config.yaml
num_hidden_layers: 9
num_key_value_heads: 5
norm_eps: 1e-05
positions: "alibi"
init_std_down: 0.00933
lr_mult_up: 1.22
decay_shape: "linear"
final_lr_fraction: 0.0
MLP neurons of a small language model. Each row is named by its layer, matrix (up: input weights) and neuron, and shows model dimensions 0-63. Each number is 128 + 24 x the weight over its row's rms, rounded and kept within 0 to 255.
Before each neuron's rows, "fires on" lists the tokens most often at its 100 highest values on Wikipedia text that the model never trained on. A number after a token or word is its count.

fires on: " F" 17, " g" 14, "f" 10, "G" 9
L5.up267 [111 114 159 125 109 133 146 122 118 157 150 112 119 144  99  78 159  96 167 135 138 149 122 128 155 133 119 136 154  97 150 108  85 158 120 122 123 138 137 106 124 121 163 101 104 126 118  99 120 132 129 122 112 142 120 157 151 156 109 113 136 129 115 137]

fires on: " C" 40, " D" 18, "T" 13, " T" 4, "t" 4, " d" 4
L5.up521 [194 162  95 107 126 142 167  98 121 148 132  90 119 149  90 118 124 138 181 137 127 102 157 154 102 153 151 123  90 142 155 128 116 153 115 122 141 122 156 131  92 175 128 117 115 108 115 154  60 148 158  83 122 125 129 164 102 138 176 126 137 113  79 145]

fires on: " pro" 19, " ab" 11, " con" 9, "m" 6, " trans" 6
L4.up337 [133 145 129 146 133 152 135 114 138 128 114 146 117 131 116 155  93 131  98 140  98  98 138 127 160 157 135  95 111 124 139 123  98  78 182 112 136 129 123 129  76 150 116 137 133 137 127 113  91  96 150 155 155 127 147 139 156 108 157 103 110 118 127  76]

fires on: " ex" 22, " made" 17, " r" 13, " gen" 7, " post" 6, " loc" 5
L5.up465 [119 163 169 143 180 131 117 117 101 126 109 130 128 159 110 158 113 101 125 141 125 121 119 137 143  89 149 102 121 163 151 119 107 111 127 167 111 113 138 122 126 166 147  99 148 136 113 159 106  87 160 101 120  98 160 162  95 156 112 148 117  97 105  92]

fires on: " Th" 26, " th" 16, "in" 14, "h" 8, "Th" 5, "ron" 4
L5.up645 [145 170 138 117 139 131  87 146 203 100 170 130 131 100  86 134 149 155 158 131 132 151 133 118 104 134 139 129 139 168 118 109 106 165 124 174 134 139 164  89  93 128 118  86 130 119 143 140 134 126 128 120 140  97 101 119 137 118 111 156 109  90 156 112]

fires on: "\n" 22, "s" 15, "m" 8, ":" 8, " (s" 6
L4.up102 [116 100 121 143 123 136 164 102 153 119 119 143 110 119 101  91 120  98 137 134 121 113 135 117 131 159 144 149 128 157 140 134 128 125 161 140 130 105 135 102 151 127 125 196  96 132 140 111 116  71 125 127 121 147 141 101  93  89 146 122 158 118 121 127]

fires on: " an" 36, "\n" 21, "a" 5, "ne" 4, "le" 4, " first" 4
L4.up547 [118 113 123 122 120 130 146 126 148 137 131  87  84  66 123 123 157 122 172 117 113  96 171 114 117 162 112 155 134 116 172 158 114 153 158 200 132 141 150 118  92 151 138 136 102 143 111 152 114 101  92 113 143 121 202 121 137 126 130 166 113 135 116 137]

fires on: " an" 44, " was" 12, " right" 7, " An" 6, " is" 5
L5.up841 [147 110 175 125 132 105 150 145  91 145  88 146 126 133  92 141 118 130 146 135  75 118 137 112  79 120 108 143 171 158 145 134 131 133 136 165 145 153 102 154  96 125 151 140 149 116 134 142 109 153 144 103 162 108 151 148 118 149 127  88  81 117 124 150]

fires on: "ir" 32, "ap" 10, "mit" 10, "ov" 6, "ens" 6, "m" 6
L5.up473 [162 125 153 160 101  70  68  88 128 152  88 121 108 110 143 160 143  92 155 119 124 135 178  96 167 114 135 133 107 134 192 149  99 153 135 135 129 145 130  83 116 127 127 141 113 117 155 103 140  81 111 154 152 152  97 130 120 125 129 125 112 123 133 111]

fires on: " of" 23, "u" 17, "i" 15, "v" 5, "um" 4, "it" 4
L5.up249 [156  96 146 116 147 114  97 153 129  91  62 104 126 150 156 104 121 101 106 169 114  96 135 122 145 188 144 129  87  66  94  79 108 113 114 146 131 154  86 139 165 112 119 113 198 149 129 100 126 145 107 111 110 127 102  90 120  87 135 137 138 116 104 122]

fires on: "om" 21, "m" 19, "im" 6, "v" 6, " As" 5, "um" 4
L4.up0 [105 137 156 125 137 126 164 118 119  88 109 151 139 162 165 111 124 168 106  99 116 130 153 128 152 185 148 146 141 124 137 162 143 115 110 121 105 122  84 142  91 138  94 120 167 155 128 136 139 166  94 102 115 120 107 130 112 130 140 170  84 143 134 166]

fires on: " N" 15, " ren" 14, "g" 9, " dis" 8, " L" 5, "|" 4
L5.up83 [129 133 110 103 140 142 109 172 146 103 109 101  95 143  99 121 131 114 146 146 140 167  96 112 134 105 117 141 154 148 151  56 116  89 124 115 138 110  94 129 139 123 177 148 104 136 136 137 161 140 168 122  85 138  92 118 112 120 129 136 131 149  98 147]

fires on: " N" 48, " n" 23, "iv" 8, " Ex" 8, "N" 5
L5.up176 [ 97 160 104 119 102 173 115 140 120 157 100 165 130 130 129 180 146 103 145 156 115 130  94  67 116  88 201  88 116 104 109 127 103 130 154 128 101 100  96 116 128 137 141 105 132 132 173 131 134 150 165 131 112 117 128 132 154 137 129 129  89  93 114 128]

fires on: " aff" 17, " Sh" 14, " F" 13, "h" 11, "A" 7, "-f" 6
L5.up879 [166 133 128 142 139 124 112 154 122 103 144 174 122 137 144 166 148 150 126 105 128 119 148 109  91 152 123 110  92 155 117 132 103 130 105  94 126 154 143  99  95 146 131 114 106 155 119 148  86 145 120 125 177 119 138 138 132 143 122 138 115 155  64 121]

fires on: " an" 79, "|" 7
L5.up769 [114  80 166 144 133 166 122 117 167 128 139 130 163 150 127 150 121 116 118 123 125 156 137  93  93  99 128 122 117 135 157  96  82 148  73 138 100 128 136 122 132 157 163 167 103 110 149 143 133 152 122  81 107 112 144  98 125 121 152 128  82 138 150 149]

fires on: " from" 12, " an" 11, "ij" 10, "ed" 6, " a" 6, " American" 5
L5.up342 [166  89 169 112 114 145 114 138  80 166 123 119 140 102 122 110  90 144 137 131 144 169  50 136 153 156 128 120 138 116 111 136 113 138 126  92 137 134 168 113 115 121 169 111 143 124 136 167 126 122 121  89 152 104 186 116 144 101 109 118 117 119 149 127]

fires on: " Epis" 13, " comm" 11, " appear" 9, " Comm" 9, " iss" 8, " rele" 6
L5.up650 [159 103 160 169 101 121 149 146 108 143  90 118 124 160 132 118 103 108 153 116 135 155  87 120 126 168 140 178 118 114 121 103 107  85 130 117 142 136  91 138 145 131 145 139 130 118 119 114 135 140  64 156 136 127 124 147 135  92  88 138 120 117 166 148]

fires on: " |" 35, "," 20, "}" 8, "\"" 7
L4.up672 [181 109 132 113 142 133 139 117 118  98 155 127 118  45 185 157  55 150 156 158 107 140 150 142 117 130 129 131 123 136 131 102 128 147  92 126 139 109 156  94 102  86 134 155  99 140 129 101  89 101 105 118 167 129 147 147 130  84 154 121 147 126 139 105]

fires on: " ex" 32, "a" 22, " Ex" 10, "e" 7, " Ne" 5, " Le" 5
L4.up171 [144 158 170 136 146 128 121 138 118 136 108 145 121 165 136 155 143 114 134 129 149 128 151  66 128 105 149 112  93 138 162 112 115 111 117 121 116 124 174 124 150 136 161 134 138 135 102 117 138 124 121  88  97 119 136  69 142 109 179 132  57 105  95 121]

fires on: " short" 14, " out" 11, "ur" 7, " ex" 7, "ver" 6, "ir" 5
L4.up523 [152 131 110  96 139 125 102 149 125  83 123 146  74 136  89 124 113 137  80 167 142 125 143 118 119 118 157 109  60 156 168 144 118 148 140 118 124 100  82 116 129 122 151  93 112 151 178 131 128 109  83 120 127 130 164 100 171 125 136 111 204 138 117 126]

fires on: " ex" 16, " pro" 15, " p" 14, " imp" 14, " Ex" 8, "ex" 6
L5.up853 [150 144 113 111 132 142 146 169 142  93 116 139 104 113 167 129 123 143 146 110 155 180 144  72 126 125 138 119 121 125 130 186  85 107 134 127 145 141  91 127 159 116 155 115 142 103 135 145 136 106 167 146 106 136 145 145  92 103 124 117  87 116 161  94]

fires on: " ch" 24, "r" 17, "ch" 16, "\n" 15, "le" 8, "re" 4
L4.up566 [110  76 163 110 142  89 104  90 149  69 145 140 111  84 106 103 120 146 145 130  88 142 128 118 102 165 121 143 148 129 167  99  84  81 125 139 158 113 174 120 140 135 135 161 133  77 117 153 155 129  75  92 100 177 132 119 136 106 121 137 144 137 126 152]

fires on: "f" 14, " of" 13, ":" 11, "):" 6, "if" 4, "A" 4
L5.up97 [115 116 163  84 107 106 151 138 152 161 106 130  94 141  89 146 124 111 136 140 153 133 130 141 136 119 167 164 105 133 138  88  81 112 153 131 121 100 185 115 116 159 109 157  91 175  65 154 124 104 137 104 126 156 132  90 136 153 114 117 108  93  97 113]

fires on: " |" 38, "′" 12, "6" 9, " 8" 4, " -" 4
L5.up797 [ 78 136 142 138 132 118 126 165 127 129 131 111 125 156 179 145 133 119 134 144 100 136 137 120 185 151 169  92 151 156  93 145  88 147 100 120 162 116  70 102 159 142 163 146 128 138 105 122 113 127 157 129 106 119 156 123 115 140 149 133 143 110 113 110]

fires on: " a" 29, " V" 25, " A" 11, "a" 7
L4.up650 [130 126 139 124 100  91 103  77 131 129 125 132 124 149 133 175  64 103 139 164  98  93 146 132 127 127 130 133 143  76  96 173 146 104 132 153 134 151 131 117 150 140 170 137 134 130 137 147 127 136 119 132 123 146 167 124  81 135 105 133 101 169  63 138]

fires on: " 201" 45, " Kar" 14, "k" 10, "al" 9, " par" 6, " cont" 6
L4.up524 [145 145 134 127 101 113 112 110 147  93 132 102 158 100 107 141 148 124 154 144 151  96 129 111  88 155 145  75 159 105 181 141 115 113  98 143 159  91 115 149 175  93 106 100 160  93 173 131 111 103 176 130  92 131  88 135 105 117  86 117 177 130 120 118]

fires on: "man" 25, "im" 8, "an" 7, "ass" 6, "m" 6, "em" 6
L4.up388 [101 104 138 107 137 145  81  90 148 167 140 203  87 108 136 124  99 132  90 159 112 109 160 104 111 163 161 134 148 135 127  89 100 155 125 137 126  78 137 124 119 119 114 123 144 109  83 179 108 151 140 125 140  95 147 148 112  84 104 149 127 119 170 125]

fires on: " an" 23, " In" 12, " Robert" 10, "con" 5, "on" 5, "n" 4
L4.up248 [124 131 130 149 152 134 152 113  98 132 144 140 131  87 109 139 143 162 112  99 167 138 133  95  99 126 119  75 117 161 154 103 138 151 108 129 117 121 137  96 111  84 135 145 149 165 174 132  95 129 111 101 147  94 107 163 145 158 134 126  90 145 146 105]

fires on: "ew" 17, "if" 12, "f" 11, "-f" 8, "an" 8
L5.up713 [141 106 123 149 110 191  97 164 129 176 151 118 130 107  90 170  95  85 109 174 183 124 133  75 120 149 111 135 143 131  78  96  89 154 117 128 118 122 143  69 136 131 127 148 119 142 131 140 138 122 138 137 123 136 160 156 113 182 132 116 154 126 106  82]

fires on: " to" 20, " under" 15, " made" 10, " took" 9, " taken" 5, " for" 5
L4.up178 [137 150 158 134 160  95 150 112 126 111 118 131 130 140 119 102 113 105 126 107 172 113 126 155 150 120 158  97 145 148 149 141 162 142  51 133 114 195 122 132 168 148 157 157 114 106  61 117 136 109  92 123 136 108 102 174 108 100 154 104 110  97 118 131]

fires on: " |" 26, "y" 13, " She" 13, "s" 7, "\n" 6, "e" 4
L5.up459 [157 130 140 114  69 156 120 105 122 126 115 106 129 150 139  98 139 114 144 101 105 167 162 166 145 171 148 138 138 141 126 128 148 121 189 106 105 130 130 115 176 103 149 160 123 105  94 164 153 125 135  78 118 118 165 109 123  93  96 126 167 153 125 132]

fires on: " D" 29, " d" 25, " and" 16, " friend" 7, " A" 5
L5.up763 [157 138 148 115 135 128 145 147 113 129 100 108 131 138 140 135 131 110  93 119 117 124 142 112 101 134 133 100 116 116 138 152 128 103 152 124 128 125 144 139 132 110 143 133 143 140 160 174  76 113 125  96 148 115  75 111 185 145 148 120 160 177 116  98]

fires on: " not" 25, " had" 14, "'t" 7, " still" 5, " has" 4
L5.up523 [134 139 107 139 124 151 190 134 125 125 109 156 127 159 172  69 134 104 140 149 128 118 128 133 100  97 141 126 133 145 105 107 112 146 119 155 106 101 117 145 146 142  92 117  98 119  80 121 135 112 156  82 132  93 145 119 123 110 137 209 106 121 126 145]

fires on: "\n" 29, "ir" 20, "ur" 16, "ud" 10, "w" 4, "ar" 4
L5.up354 [150 118 129 104 136 132  88 111 140 143 144 164 115 174 121 147  97 114 144 109 111 158 128 125 154  90 132 143 106 119 126 115 144 107 152  99  87 143 127 138 123  85 145 134 130 142 145 138 145  94 105  94 155 147 135 143 124 137 130  95 123 122 102  95]

fires on: " play" 15, "ut" 13, " Sing" 10, "eat" 9, "us" 9, "ad" 6
L5.up738 [165 153 134 103 152 154 156  95 147 157  97 110 141 182  98 148 136 128 160 153 123 166 109 133 125  92 113 126 146 134 114 124 103 130 135 144 159  94 124 144 120  92 117 151  80 107 136 140 133  83 162 164 101 147 131  84 113 150 141 161 137 115 146 105]

fires on: " It" 31, "re" 8, "vent" 6, "ap" 6, "por" 6, "urb" 5
L4.up381 [166 107 130 112 100  95 112 128 172 104 116  99 188 133 117 104 147 119 125 133 112 103 111  58 158 166 114 191 124 138 119 142 113 109 137 157 170 112 116 100 127 150 115 130 136 126 140 133  88 143 150 164 142 110 137 126 143 132 140 133 157 114 137 127]

fires on: "erv" 18, "M" 18, "ern" 8, "em" 7, "m" 7, "N" 7
L4.up928 [129 105 109 124 117 103 129 126 125 139 106 163 181 147 130 120 138 135 140 107 158  97  89 122 112 143 156 142 105 144  85 119 121 135 118 142 130  77 108 122 141 109 110 120 109 145  80 171 112 144 182 113 127 164 158 125 111 147 128 117 115 108 106 166]

fires on: " moved" 14, "en" 11, " south" 10, "ri" 7, " north" 7, " contin" 5
L4.up711 [123 115 131 140 148  97 118 110 128 118 133 134 115 146  82 125 118 160 130 114  98  59 102 122 168 145 126 150 140 145 125 138 124 116 167 106 167 112 101  92  83  91 120 122 120 114 150 102 106 137 101 127 149 138 150 166 128 162 143 159 132 157  83 185]